Weights of a small GPT-style language model, trained from scratch on English Wikipedia.
Size: 16 layers, 4 heads of 128 (2 for keys and values), vocabulary 44844, 69.5M parameters.
MLP neurons of a small language model. Each row is named by its layer, matrix (up: input weights; down: output weights) and neuron, and shows model dimensions 128-223. Each number is 128 + 24 x the weight over its row's rms, rounded and kept within 0 to 255. Numbers have three digits each.
After each neuron's rows, "fires after" lists the tokens most often just before its 100 highest values on Wikipedia text that the model never trained on. A number after a token or word is its count.

L6.up1087:126105160090118106140142144090153157117117128140159116116133127124097120118160109116099108127117096091093081127128138123142171162151127140108144132095135126163128119138128131130102077150151114131100099116094133116153098069119109111097134129071147123132155113091167164074130143181122123118
L6.down1087:109178140056127122165132111091129104097111189093141110138146133148111132120127136102124132103098101115114132095122132158095190136159102097140143110114121143126129133112090096104141148112121088113113102142123129125167136130113120133151092141116149139140133113135084118134119105125158141086
fires after: " and" 29, "," 21, " |" 17

L6.up1527:137117134118132119131129094148104090083111112092122145134152139223113149088103113137097109111113146140094136091144128141118148087176137142123140122122122111138137127130113109099112133169105132142140061106101089164130129076115106148111140141120127119103128101126115126134110092092114092163
L6.down1527:093130141139127141130155121072158125121112154104171154142098097086105157095114119132105158127136115139169127134120126160113131101136126117141137114105128134149077130131101134123134089138101080104093058153124137120148097096156156156164117104093146107139080113093118138176129140145147135095
fires after: " " 58, " |" 15

L6.up60:145115132182100172158117122130111162147148101197160100117160075130127113133137139186114094133155092106117107156087162103132119094138088140208112106040134149150099147162146103119098116154133115103130138106148131149128126141121128164164093163125098098166171167089126124089124095105130132100
L6.down60:108087181133131163147118106112094149145136134114107121083131132130159164109112146112161110129104105136157129139152130145103100094129105094147110117125123166113115151089089124114161133147103112122142121150135119122165126173151105153146116091130156139117128126160144111110115130146098076150
fires after: " " 58, "-" 9

L6.up732:173128117115140139151115167115127141119139130119125127165143116136111118146136134130149116147099087068143187124135108090149122140118109099134131103115096097108163093149094083146150108136139116163116116174097113188117123123134118115129109136134130114120137150096117123086147084150149149166
L6.down732:099121101104174102134164086107173133144145113141110098146094141123128182106130142150134083114109112151107151124099089081126114109109102126120135126157116115109122175173082061144103116102114128100119109152119149153123133097148132154074085128132137137120171139140101129120154126134152125137
fires after: " " 42, "–" 11, " the" 5, "Note" 5, " According" 4

L6.up673:131118092104100155118119152135148114114149104134136148140128089069122109137121125126129136109072176119098113107114105097166123125081123168108131176181144125152160177134191074111101136145155153158175166148115108117158122109076157105088108159164082087129144101150134105134124143094153081179
L6.down673:102104120116087131127146129146141165132144140093102156139086098111143144123145201156107154134133121127103151125165077148110107101054075120119116120129122141139131167148171106131125150160125155150124121134091110131135118136139135192125120151103112104070080131117083159121130156139111104114
fires after: "19" 45, "18" 8, " Ven" 4, "Con" 4, " " 4

L7.up1307:122087148103116118100144107156111148169150127090142151132089157114133139145111112134184141114103125127106104117117147121095100097132134115090103163120109104081127167123140101172146066171128157133086113110104139143140102121107138152127145145128063098131092117147129143097152155149115120151
L7.down1307:138116097124129186113148132143127115144125142120109146124096134141153152109164174095161114138106163113143098137183082122135099118123163144124132139102157107163146139113126144136097102145131114092111117105135140157125116158116141126089144163115127153101121128143114171116122133118110080148
fires after: "–" 36, " " 14, "." 12, " |" 6, "th" 5

L7.up1972:120130134136090113126120132132119134106118126107117092112184122111137128159121116145142102157139142122114102111103084127112123124122127133102153109128097130131177138133090133139096137169108144119165122108158133091123129079197126185095057137121108124132128126152126110104131088116141138141
L7.down1972:126126125106113113117111111130142102135126151120129151116101176091151101144130133116108166112132122134116154077156136133082138112120172108149116155173148094131091142082113177094130107149138135166154095147119151110129111132081129097138121145092128138125126145134109144106200130099136155070
fires after: " " 41, "–" 22, " |" 13

L7.up433:138091177149142135170121126135139127112132117087091182102133155102104183122106111173120170144117145141083135103140109109115146082136131117136108127101151156122140113114133109122126160129124135139162194137110155134124156096137117128128135109121168139137200159125141124142103132140109138135
L7.down433:127131106164107158100128105110148098093113085109113096116083096116146143136146110105102141152076127115140134158158111175085097146109135113160128137120136117124144115106138120126138190161143112107090124132152112115137100120114153117145121148093151136101114152109096128130110098114130131145
fires after: " " 32, "10" 18

L6.up1874:117098111084134121098159114147082123130099112104165123118116114125138140143151135122128156113149101112137170158125122146122122131115145136085160131149142112121128165157127114112105130118142176127112143136143120132120124101111101119129145162125119106065128187117135110133093124074190137136
L6.down1874:178150155100135084132113146091144092104113086169077142142113099170131125109152121137163114099088119124155173136113081154138142110163112136133129135138178139160150120092116132162171096168141127129087089076104125127114119147135155109127134144140125110096136078118098133098170154101177160182
fires after: " in" 44, " the" 16, "," 12, ";" 4

L7.up1132:143126136118141119120143102123110129112095121138120089087103131131126173125128118130142115116103133148104128115132135112129175117109120125172153152142109177100132155138104099141141160158149139142114078105141142114102174099167114178160135120125135103125123157121094144093102092069138148152
L7.down1132:165115150140121141116114193158125142174098126155117143170129129121145155110121160173139129133138118142121165116157093136114104134149133161119098126141103131106130103151187084119131142152130106080142117134115142138129120124127123159173168111188115128107144074124110105137074121126075132156
fires after: " the" 28, " his" 13, " of" 6, " a" 5, " |" 5, "'s" 4

L7.up691:144120140121115161159150134126110130131127108113112079116116149154143131103113110087130101154151107103065058137140156121166086088120121097087151128114159119096082089157104131106103108129142157100142123130144128129155120135115120134141122132145124142114158123116131116106143107089136120118
L7.down691:114118143133099133130146111145088115111121102112063131163155100085139123150105123100117165130153091208151134110085107084131129094129155138143129147147084119113159115148152061119152143118157091105141134117078103133098145135115107119142141149129120128128109091152127062114125079122124109111
fires after: " the" 25, " of" 9, " in" 8, " (" 7, " by" 5

L7.up800:109159129094135095138090102123119131140161124133139135144133119131137144168102096151135127127122160143130154144125140109120158144136127108123126115152129127127117091143144075138144133134114147138123129094038120106140119100169142117180127171112144167170172111133147137113102179181164147129
L7.down800:107102131125142130125144121092103118174126133091106139085159147116112090146089128130065146121118114115089137152143134089142123143133101142149144142168098109071114144154167146135107148155130099104157103170106124125174111112143150145119105099118178145190121124157106133149122134130160115080
fires after: " |" 96, ";" 4

L7.up1628:158107082167136135140156146094144114103144114158113142087108110140146109129104175081162104119129125125108105145147126119088142112105092143155149122151135090161098120099111075118150129124156118145134159087127129115137112196099133160114124099178120121139102133113126123117130173114180132199
L7.down1628:115127142136138146121164113108138106171125098112074117111090110142171163104116097110135162125089123112113141159120146107116135106148101108132115107108128105131119161118123108127108175173128126102127115133121149126148122158128097136116144154095164125120093101124152134124129117140118145116
fires after: " " 82

L6.up1564:161148119100091108108150093144089159110122113123147129115129121142099167124128123136150142102089143156108147166141099124135142155072070140184104073100120130172128131143115125070128084087105110150147137126109124134144183140122084175115117125160146093136108134147138119144190157135100153146
L6.down1564:111129147144138135168063165104150122119112156153132145121121130080099120066100114115096151132144132111146162162152131106141115095113139109093124119097122115110136109163137091157138179174150112114138141140112153088144091155133101110139158141127119121109132118149151164155109107116161082100
fires after: "," 21, " " 14, "–" 13, "20" 13, "19" 8

L6.up720:156111155179109171171103101107136119117137143112139076112170109091124119136100110101131144118116113132137136141145092086163151094140144128132125147125161136132138141121132140126089169125101181096107162135120138144119194109144114149087133148116140087077155146146094144138164124134148151117
L6.down720:103116099137132118102096140147104114123129117122121134143155118150112098097176116108112116134157127119115093124175142123134138117128133138115144147103108125111160136105115093125155156144117141123140136119148152113160117109125086132111142133093145116213144097155093090098174152118142152096
fires after: " |" 26, "-elected" 14, ")" 8, " in" 8, " the" 4

L7.up1835:131131127135122142132146108121127185150142109115148118160135135140102157105095125158140147144083150143108127112111159099173146110146135127124108101137135106102144135117128127152129102150156118157160136084157134079145183115134164149109105073113138133164087149144140099105162093148078125127
L7.down1835:091098135154118135083140111142136141132106127107099152113094151129125107163158106066112130152152123133125152143127153157144124120127165085131130149140108114103150150161122137103117118145118106115127133150178141084115145140127121106122064168103115131158153157114109165126102087077150133131
fires after: " " 60, "." 8

L6.up1467:147136112154139125148145078104132158144151173095131150153068098124121127177092099155101144144146155078125180139134157135108129118117099138164107095157111117133078124157109106167086119158122137094106136139125131121137132106178104139132140159143129146117135119116116077142127113096127114068
L6.down1467:139091165079100090120100118135142112129160111152111117130172116119127127164102178142150129130080085120112118108097102109138181155109144098127148150096161103095142124094127114100141158119137143107105088136096141115146145144102133107108121076157098148133108094141113165103148131111127096147
fires after: " the" 25, " his" 9, " of" 6, " in" 6, " His" 5, "'s" 5

L6.up589:142096114137102115154086153148131116130146127135120131123169120157106123147096171133124106112145134140089139097095206122182088115148136147132124133149179116140132139116123133101142152130124128116127139103129148084110131125121153119110108098154140155112096129068120067119078109092132158118
L6.down589:101099148080141138142136105091144155108104112135094125108142122083112093111133089112142157134145130150141171119143147127129127145161142108142160159148101150154164093177112160128114127135119121140118136108098134098100108106120121116112094197106095146123143090069156148101156114097149157102
fires after: "," 51, " the" 21, " " 14, " of" 8

L6.up1993:125149127112152133158126135141156131125125110153101146142119135134115140168145087151137115095103106126105127104163099149139146098120139103139131112135128165147126138130114130101155138107109099122126138094117154122105120159143122130116125158157142151143146134111146152123140160154109119145
L6.down1993:114107135131151119156127109132103147122096185103123123133107128177113142122175118146122154100132145096147145133141110145108116160155108113170130094127141109105103142143113130128138122161128104134153126123091158093098162107162098177128134104112173125143075116129077169116085122151171127133
fires after: " |" 31, "-" 9, "|" 6, " York" 5

L7.up1570:165093114110138151150190133108145140147094170177142105103138123132106163163154126129128101125123132088152090157145097126132120143149138124136157128102141137128119076116149127124130145126126099147125143100099126104090110170158146117094155113129115179151144117134085136131132129146125140110
L7.down1570:108109135159125139104141111128132113141125156110146087143109152112096120101158159124112123115085139152120133123153130077114158103141090107114092072141099129119110088098156104153122132130103123136117060137090152089117138086144108163123138096121083173120137144150105159113110143114102138133
fires after: " " 38, " |" 16, "%" 10, " the" 9, ";" 5

L7.up178:130142104129153138169130131142161156106142096111100131117119189110115119106111115054131118178108141125092141140126092131163120095132121115117138086088108107128131131146120135089132165154167126186119098092144140145204140152150134135136107142167112169169136146124143109128111091083132132143
L7.down178:149148141137146186173117157152124143150136118128142147168149131085171121071136147111147104159077146133110127171119120128118133130125130145089102138137082189116111073145142104136133147130077113071132102102144170114127137145126138105132138140211118134147087126103119126118102090108132135130
fires after: " " 33, " an" 8, " the" 7, " over" 6, " a" 5

L6.up4:124123127129143119195156146126135110094157125103101098101150134106139111163130105081124131112097136099133116110088149148123166127156134148121121135179136097095178145069119126140137142109144127141138124092080091118124112111126145151167075133121182126106120137133158143088116181073117112117
L6.down4:114112152162111144126120093090101117103112139150167173124121165169146139066112161147089122112143132146154147121176118176144127120106095156126157119131077130137085069161168139157124128155123117112132075141135150144129187164148096175127156121165123162103120115122114139187142097145154172135
fires after: " the" 35, " a" 11, " The" 4

L7.up831:125127130120141100143106130134105150179120088115126124123124098116130130129128090122156110129125133094130128167133172121131114160141140140118073126140170121159149134148165155113099142134112129058103148110125140079121169112146108173155137138087112140111094126127119053094109107128143123098
L7.down831:132140154092157109101132158087103179151178154087119135096113135093152096154139148113129113127131131106103173120122117129131113174145149094120163106176103119124107150149127135067102104118141098095128102126124145111127116136099133153137115088108109103113139069129094153149130085087099122137
fires after: "," 32, " " 11, " an" 8, " Ar" 7, " R" 4

L7.up1348:162103113122107150130120130082139153112143137160121099133120099134129120144115131086131132124118111095140119084135092181139117106144142185120158095097107112083142106067146086128114124165119100096113167082120139139156150118147136152129117066154145148152055140122127140137121157115116141137
L7.down1348:123127102120123146124165085140122128106157121153098115072100123135127159122143091123153116108097128113192138131138135141124126108153115192103157071055118118128150116051121146149088119132128156125129161152150135156128163118176117158098130126117136161128118161159143176139112093126138132114
fires after: " the" 67, " by" 4, " The" 4

L6.up2025:112167122140078130134110117117136124098157121084143123111135102117116103082145116108127110136155082165119096110085105153137092147115152160144108126105137162117145095139144125109122121118105147074108110136134141153099156116123164108132086091109084152131138119149127104109095118184141128130
L6.down2025:146138167146111098118134110109111103091124148112138140154171120179106119138119119103116118081114121166141089162116151120123157101123123127108137122109087141106143080105106126129097145113135153164122089126132112138127154156157060107125087122093102115112136170092151148140127141147153143084
fires after: "." 60, " which" 5, "," 4, "-" 4

L6.up1159:151151182077141109144128092135139140118116117098098135161119104170144161108139125136183125095078091154165117159134130115120159111114122144169113152157158091122148125131122136152117182150134148129132159094134126089099139117117122114120172118134105108149101109138124125100093143127078133161
L6.down1159:147135116116082111167098127136132113133158116098083134171131156127101130107117097091079144150151109135137135116111111119110147110128117125119138147119106112134139131160078103125153152154137123141141137141151131134094125157110098129144147151096142120117122109156152100115100117137172144133
fires after: " in" 35, " from" 15, " " 12, " the" 7

L6.up928:135148092060081108165116120145135147159143135142132137194140114163099094172135128094110139120128109132146138131159139108137117144172141145109124162141131135117122154127074132170068132127143117104126127110085151166100095120144104118169150173170071116122112072093136132119117143145123138151
L6.down928:075109127099136126117143096128108140140116122131130117118107122152084155083126153088111116115102149151172109110146082170129152125144121119190112131117126117148125162088098116095098133162127130082113131120106092158124115206161129116125104100158109165123156156100119134164101109143112123139
fires after: " a" 37, " an" 15, " " 14, "1" 4, " |" 4